config = dict(
    n_layer=26,
    n_head=6,
    activation='gelu',
    norm_place='pre',
    qk_norm=False,
    bias='none',
    parallel_block=False,
    beta1=0.9,
    grad_clip=1.0,
    schedule='wsd',
    decay_fraction=0.694,
    batch_tokens=[16384, 32768, 65536, 131072],
)
MLP neurons of a small language model. Each row is named by its layer, matrix (down: output weights) and neuron, and shows model dimensions 0-191. Each number is 128 + 24 x the weight over its row's rms, rounded and kept within 0 to 255. Numbers have three digits each.
After each neuron's rows, "fires before" lists the tokens most often just after its 100 highest values on Wikipedia text that the model never trained on. A number after a token or word is its count.

L14.down568:121085113156105131134117125119074137157131157153161178112081130160132130140141121132198111104143155106162139142152128180140129167086149136125127110129129112110145155114146104114122161083164151121159166148128138102146107119143119109144108124131128101124141108131202121151121175125133134085148085099099159107156167135134122144170110122148131110121140135094079147123122141109133159131143129116164134120143119110122131152155149116104091147154127104148111137155166109132115107119136175153133093152128155133111143104186101086129147077103106154135070113095099146154136143120129125131
fires before: "re" 22, "and" 10, "round" 6, "one" 6, "or" 6, "ra" 4

L8.down553:137128041079080095185191153096104110103135132107125117128131114119160141114134159166157129108143135160108123090177166124120094167155156129118122138150146147146160154110136125143079120185149119123133111118158163110135131124139116110136136125107099124148131173113132162135097122123160084108120133156137085140151115161121065142122091136103132158110168138106093122100112113139142122111125152136117163142116133173116092156124109112149130109101153103113131156143103154107122158125117139164121145104118129137100098136137150117112120158124125133101147149108188139146157114134121126150
fires before: " 19" 34, " 18" 6, "l" 6, " 2002" 4, " |" 4, " 2018" 4

L15.down556:102156068125176103113114118100108143150130146079138129150078117123128110137152133115122120109111102124165143141123123130144131142164093123128110136143139087132139136134114157095165134137124100124159167046117151124154131128153136111133120122137145151164139120140105096091106104178130183107138135171145158080185156140115129122125161136109149111113148160175117110139113115123120157056131136127130161143151173123122107110129141128172182166108112095135092152112139164116103131152142139109130091123128115132110165132110134091121135102089171127140145106127141125155116142110086149146
fires before: "d" 30, "ly" 7, "an" 7, " of" 6

L19.down489:105146112123146109091121114092122150116127129166106113141122179120173173139099157085125135131135163143113121144147139138122098167149131144106100096161108169120145143157143130103138126151116163149112122109167171129159096173148136144162136137127147090099103128124103099130116154118141175120170130120153125106133149103153121108148153133128144167154153125093131113128110145127120100121124162142105097139155105098135110153130083130068116124099130107132127160139136119088161118145136150118162116149104110058207152138102108152114109152077129131141124138149159168144133143085097162115
fires before: " to" 33, "p" 4, "se" 4, "red" 4, "min" 4, "est" 4

L8.down298:145110119139134165122131119142078086134118126113092113127132108105120154110176120143113161144141126168127137149142119108171072109130116107141121189091147163151161169122147129154141123150144127123126088127102149105165086145156141135166142184144108137117156129148112123123107099126088162120162096140130095126105165163144128144128154170098125144132154137160151091116124089121120117159129141154138182104104142184127098118160169129110136151151114130120104130151146172135092126087144151169098149098121105137138132145133146140202106137089126113138126145142106104133139107105161110142
fires before: "ed" 26, "ant" 11, "ing" 9, "s" 7, "ation" 6, "ative" 5

L8.down619:101130093167153116160070112116132127109116129145144083137133141095159111116145147143130130107135172132157125179125156150142127107142066115133138140087149102158083097128136129121138137160144163084162149114164145136119162124147081100084105130120103161141121140153137100166156100117131133148140153106099172122145158121113152142155149167117148156116090168136124115124144149133107151130205135116143112165117154140092147125162131117119116155124114159141134073121166161140107186138189149111125158141115113133138138174133117107121138148155129127096124126117130147147095132151117116140
fires before: "s" 20, "se" 8, "al" 8, "ist" 7, "it" 6, "up" 5

L19.down5:105108093110139130099102093112151123125135117108167135117124135143149122131122050125116121111094119158176090155102139124146104099103129134129135083097165084139086161107129146151132110145124129141113131121156127127149119118132140130135092139100132081138100144133122150106131099116106144126164121098161111125185121153102165095110158109131152133123103153145153139109108119124124129106145140151102194149192083112162124120098131122093108107087119150137151120125134099107156134138182128100113114168121081096121103162115130136133155159146076117116156096137145176143123146079127117150
fires before: "ce" 16, "ci" 14, "A" 7, "re" 5, "an" 4, "ide" 4

L11.down260:105137108145121109095109110134148132153116116134171113147158120109163090176173118130161147182098117116122104171088144117125110143131128102141109108060097131089168178108160177101117097124161149108140141148161128115123113128110114151126140131144138126104175172148111144140104117121153133137171128098129112119113135130151137183123140143070138164115122118108140135112142135123164132145106131134150149149157128126138125093081117130147115152175085140119121131167121148143107120107092089119115125151105132107183144135136133107167149114167175122136147129088149161141173148106106164133
fires before: "ce" 12, "rm" 12, "c" 11, "st" 6, "il" 5, "et" 5

L21.down386:077157139147113100098150110116163152135151107117137119160165129106082111123124124159065108140132101097113123129111132070107128099102146092165107121100137147114072139153116142102144178146088144153115135119107154121105111117121104160126126108162164107132150166124104171132151105148126134139115116159120114125171091195094146156134132128123152120079124169137121125100144141146154141129091149149150092127148118121117123136121156112134139083125142064168147129132126097148141110134100135132084098118127129102096098137112114129113143129104114169112154133157099144093122113144121176086
fires before: "o" 33, "duc" 17, "c" 6

L15.down453:108148149132129135169108120188149107060098170083121111096094121173136122146123074134121162107125105125133159092113118122129138172146154126129121140153109121144145129117130141097141153110117123130111097106107112149128160090095146160126151159091160143103134120150082096146147159124143141121126154117126120109109147109141143143129114119129136147117105126130149117167135110148131057096113092163157133110125130101118159156205140130121108107122117178074129119127084087136087125148105130123141172164136148128131141148106159123137125115118107150116102104081114121093113148095135134173
fires before: " to" 26, "ough" 10, "er" 9, "ly" 8, "s" 5, "ing" 4

L21.down575:165140105138141145124095104167119140175120078130112129112148154127153102150104139137097125169113116091157116087079124077129133118122097167169120141131136142064127139131130139122125129129108094081136132089126121101148130154130127133072103135136063174159149132122127116183106132112139102152143151108159135124126134128118143165136163140125111123142148117136083159171121139123116159127142154132118146150091122124130139146110122112100135093142126081132108122143159156103072156161160092190100116105076105151142146128121120098140159094137114167152104128129125156112148136151138127133
fires before: "s" 33, "ate" 16, "ed" 9, "e" 7, "es" 7, "y" 4

L14.down134:137128112108109101149137139130157153102142162134158100141106113099107127128098184177124113137112101122117146138121153084139119147126122089128119170119115147106164161131130151088164146094135163108083140126158126117141172113149125133153151070146135128097115131136106093170125088131137157147150075146114148138094097094111157121140109122120119126165100122122081135113126118125078102114132144123112193120090132121133102130159111161109101149105115111137173131134116164111107078113093151124065144137132131176163122134178088116111125131156136138147109150129107167113152137156112112140
fires before: "al" 21, "." 12, "it" 8, "cell" 5, "od" 4

L15.down495:109138112166161136128144099119087151130087162146141098154149142133109131110122125116138139145160119102125129087121112124119163159094094185093130123139114150146131140098133136127154117102122130102114162138116151134097072116123147134088125091158122179129101078147149145082126180136105129119124127131123125110116136079096144166097141155177107127122155080098075116107119120130095156179105141161132099117142137126123074151138131081138177173122146105144167156116137119103091157131140159100169135106153140117096137131159136135159130148113116144161113140115135154152164139122136106126
fires before: "ur" 16, "s" 15, "ure" 13, "z" 9, "ic" 8, "th" 6

L19.down733:107158127184131067134098089155121118128139184117123131138165105098126131112140100144174167107111122150141147122094113116140132080139145135160089107143134093104138124147086093099149098131156144138112147153126090110155139120142170126140129130100103150113140109134087139122060121121153160116102120191133137092121116150113111147090127097119159093081140133140147099164156112169075126140137113133169128133117128129144104109100141115117171102160156126141120138140076147138097110149098117183122133137136125150133146125122114137107132117107162135132129181133133123085099158120119097134
fires before: "en" 37, "go" 7, "gen" 5, "g" 4

L16.down459:132118095149138125128114121117113141134144135095103127103121113151102111164152089156161112168110127129113156109129168159127183102116103103104099132183117145137159177118164143078133151110107114114129135150134099110131136135125095129130133077101106091159116143110154113128128127115087155088146118093129164151121110110132164145165127083133178066125099092114130119155149143156121122155145152176122165147121127126126144105136194137127138115173123092069152138128117180149105142118089113137129154109133127144167121122124131154139124164164108108120125157115152094132076133137140118121
fires before: "s" 42, "st" 8, "it" 6, "bor" 6

L16.down30:101146075102110123144139168103115144145096154155082141133101139142142157150092114123141094171140108091091146180138120159141143124155080102137138109132103120118135138076114138100184105115118095123143090132153158135134141148100117125123155123159129103122117157101137146156118136110122127176167100174112124177140125112160113161110106140106122123114127164070107131131108116127106150175121126146134105098172152117120160132115150131164149145111100126090131138168116082133097106157107116125140160128117147065100108100125095148095127166134096121158117078125121122118123159139132137119
fires before: "s" 37, "est" 10, "c" 7, "cle" 4

L7.down442:100105126101119117156114071177118107127088133109157106182162103118125143134151126136140145138130161099146108105137114114176126139165141135104101098112142168111119113114165111145143149125123156129074091147120131137151116120117105113116121132136143145090162149141110128156113164106141143082117137164127120120110139098181191142149112129149113160131113150152111155075142102093072132144125149147124104102172136125104104142148161085162143125107155142099155131178115139147115102120189084105120137154163117146181084120104096112117122123097130142114137123155133118123132150134157108123
fires before: "s" 23, "d" 14, "ent" 8, "in" 5

L19.down571:149151095122112163155125124165118209082131118117089135138130130152114131120127110134144136130145133110165122158142101156131113134149134103106132082088176134156145146129104108108129116112082140116148065127109134184098134049105138139116118131086121152132145102155169134108110164145102124114168135131114111122108119137127155165143131139168115109111116116160141102165124150116151134136158123130113105154135091083088111139137160125140124198088107161110136146150124129114156142108158117116129112116089136093132114115147121099146157129099150154145151105142124154091085164144128119159
fires before: "s" 32, "d" 9, " first" 9, "A" 4

L14.down243:062150141131096156100099141084114085118115127094112168131127187066094142137119138117120133106183118124155104159109144113144128106113112091122090172177090126094156090114142090131132143161127134154142081142131128116087088123121134124104128124142144123138103114149119130110077101106080105094131110132136142162093109117135132174128107141157126111114146083125129128138136100115131137113172174116131104168103117123099150114088136114094141115116134131132129141118110158109078124137108096122125149161132120172143143104147089096145102095099102106140117125094136115133144132160133094126
fires before: "ter" 11, "it" 11, "e" 11, "d" 8, "ies" 8, "ity" 6

L21.down131:127123129152167115133133112181156130135121134132137117172120155158115164165151112124130122104144118154140108140155117044136137132143109143116135111135104130116109134114109162102119120115105122169181124128135131109103151169156129088130121142153145200119101160116179104148128119138102149136102130164111121167097118110142119136131139125127092153105165156132114125108145165151156139140115128141138168127157132145187127109118088117143120095139134090112105171114139158146185102121132141089138106168086143133067148118117150116177145094098149093150085113135125101142096155116138105130
fires before: "th" 63, "d" 5, "der" 5

L14.down646:110126112144133097139165117150127136152079114129165141052106113108131131135101127144134119107107135087140106129163193112094111132141174115094119140139151148111160115143111148126175143101144132113147183115153106133112121126091137095138103089153152117141152150096134154129155150137167148151156097076077117112132157084124109169161083070136146129123104111153112141120152099125144115114158153115155126124129128169111117102151136100121162135121095131106152174155092144103134112140122138131164138177120145135162126148140107160110131126135139149088079093128123136118134128120088116137
fires before: "a" 37, "ra" 10, "lu" 4

L19.down44:161107085117110142137130140112117119169102087118145137091100122146154138142104143113134109127132157089162123157105134171089093114169119173117123104122133125153115120089132171108136148135087101097108190086130115109117078124147135124096142133141108131104122106108150097127152159140145143139149120118118141154116198143132160127136099094104108127118125122134124150096127124108101156081180110149165122133120135125145140158142141156171147143147152159102124117098100137174132114106100144166118143180116107122114086140112111147123123165074100117134129164116127129103123102171169089153
fires before: " of" 79, "s" 6

L6.down611:130127116112126092107155139135102111108104165114172130106175119130170145116155156129109127109128139110109121154160119162125157109125147120123115158150188129121104147126128107121103085177119138126105106161167099152134118167165143149126158126112118175123149108126130159119128132155098123167166145106135138160036156157125143127160109140087114111102124121156127133158138149110120124181146119124104137084166105143103124135125087124133154113103156167115134128116110096112200204134103147125113142142125073154092125121139137151137162121133121154150135143107127151139131137127154128120
fires before: "\n" 67, "In" 5, "The" 5

L19.down734:090158112137119102098076149128141119124125134124109128114082139100172129163121095138116125117120124117146162127156122121122091135153143136123115100135118131129128146148139111142125143130114136156134160145074173066087151147197151100120146161119139136132108105097112067123116127127157139079128147118114137079130137187131105127175149109175136140139093125130109140108083129165136095061120126108123153140160117151117122172162130165135135117133134158132164108177121132127109114167116137091144119126119101102140148106114116128128095123090094109121141133186152153155141132148119094103
fires before: " |" 28, "d" 17, "ver" 9

L21.down630:145156140133134108149161096116157146163139129097128116109148136092098184124122073145155118112107138141132091121139113100171118139100168148164149130148131096130116101153104114116124131164128122139095143119083088112123132117140151150122145100122147151129103142124130102173117111143141113139153152117133073122131144123130154113166097126148107160123150127084166144160149106172160175155112121100155159141130112147114133076150203135105147124115108135119103146116168137128130138112128139127148105114184160146135156117106108141174099143091132116139153099091127105120177118102157064129
fires before: "g" 52, " G" 11, "ang" 10

L8.down707:099132114112089114142120126170105093124169084133087140106136115149142143128120141152147108127130124165123168074101130143149105176116153106185135125098108095084195135146125144087122142110100114090116132112105163130157143108113179110132120128098113111093148150144121104150148116155132143092176115104118152092127117120176122153153146125163145130094116157154123118115127114086147125119113115091080131107090071110150108125141131147105104136097107114150194157124130079097110134113175103143129098142122136115108114112148132144139139116099129134090122117106107124152137095136106144143
fires before: "ce" 12, "ci" 10, "tion" 9, "ation" 7, "t" 6, "ction" 6

L14.down304:168127156135128159148143143133162126117147143159099152149134147133133084114124148083134093154140104143088136114087114110140111080161113138158107113099105187110140114155149181104122103192102127136125101116145141077118136106133108094096137145179156106160142145142078107148132137154148130175139115137125103133115108134112170131090104146142116136124101126126141086119133105167105128097135115148131115114174111168100136160140165130129151151139103142118188140087113141150152122135111134127157126136148102137139115124086091106161121113139158109122110134101137087107165187117142105122
fires before: "s" 82

L11.down717:125144087136129104157130114115132132170140136118079144153114137150133132096121139103111106086164108138173113127110132130159136111150129122078089143104143129122140134107122120118119143131133165105109153087147110121140133102167156173103122109119148143138142086054148108148165127124123147108155120077110096162130100126100161116110108133104088120143090133156106101137117170123140110092118146146134101106085132101126106161119122076123169127114119157119202073158105103120126163088127134090140100144128120121139123096133119153135135126088125093108082105139117102122146167110129155172
fires before: "\n" 31, " The" 17, " to" 4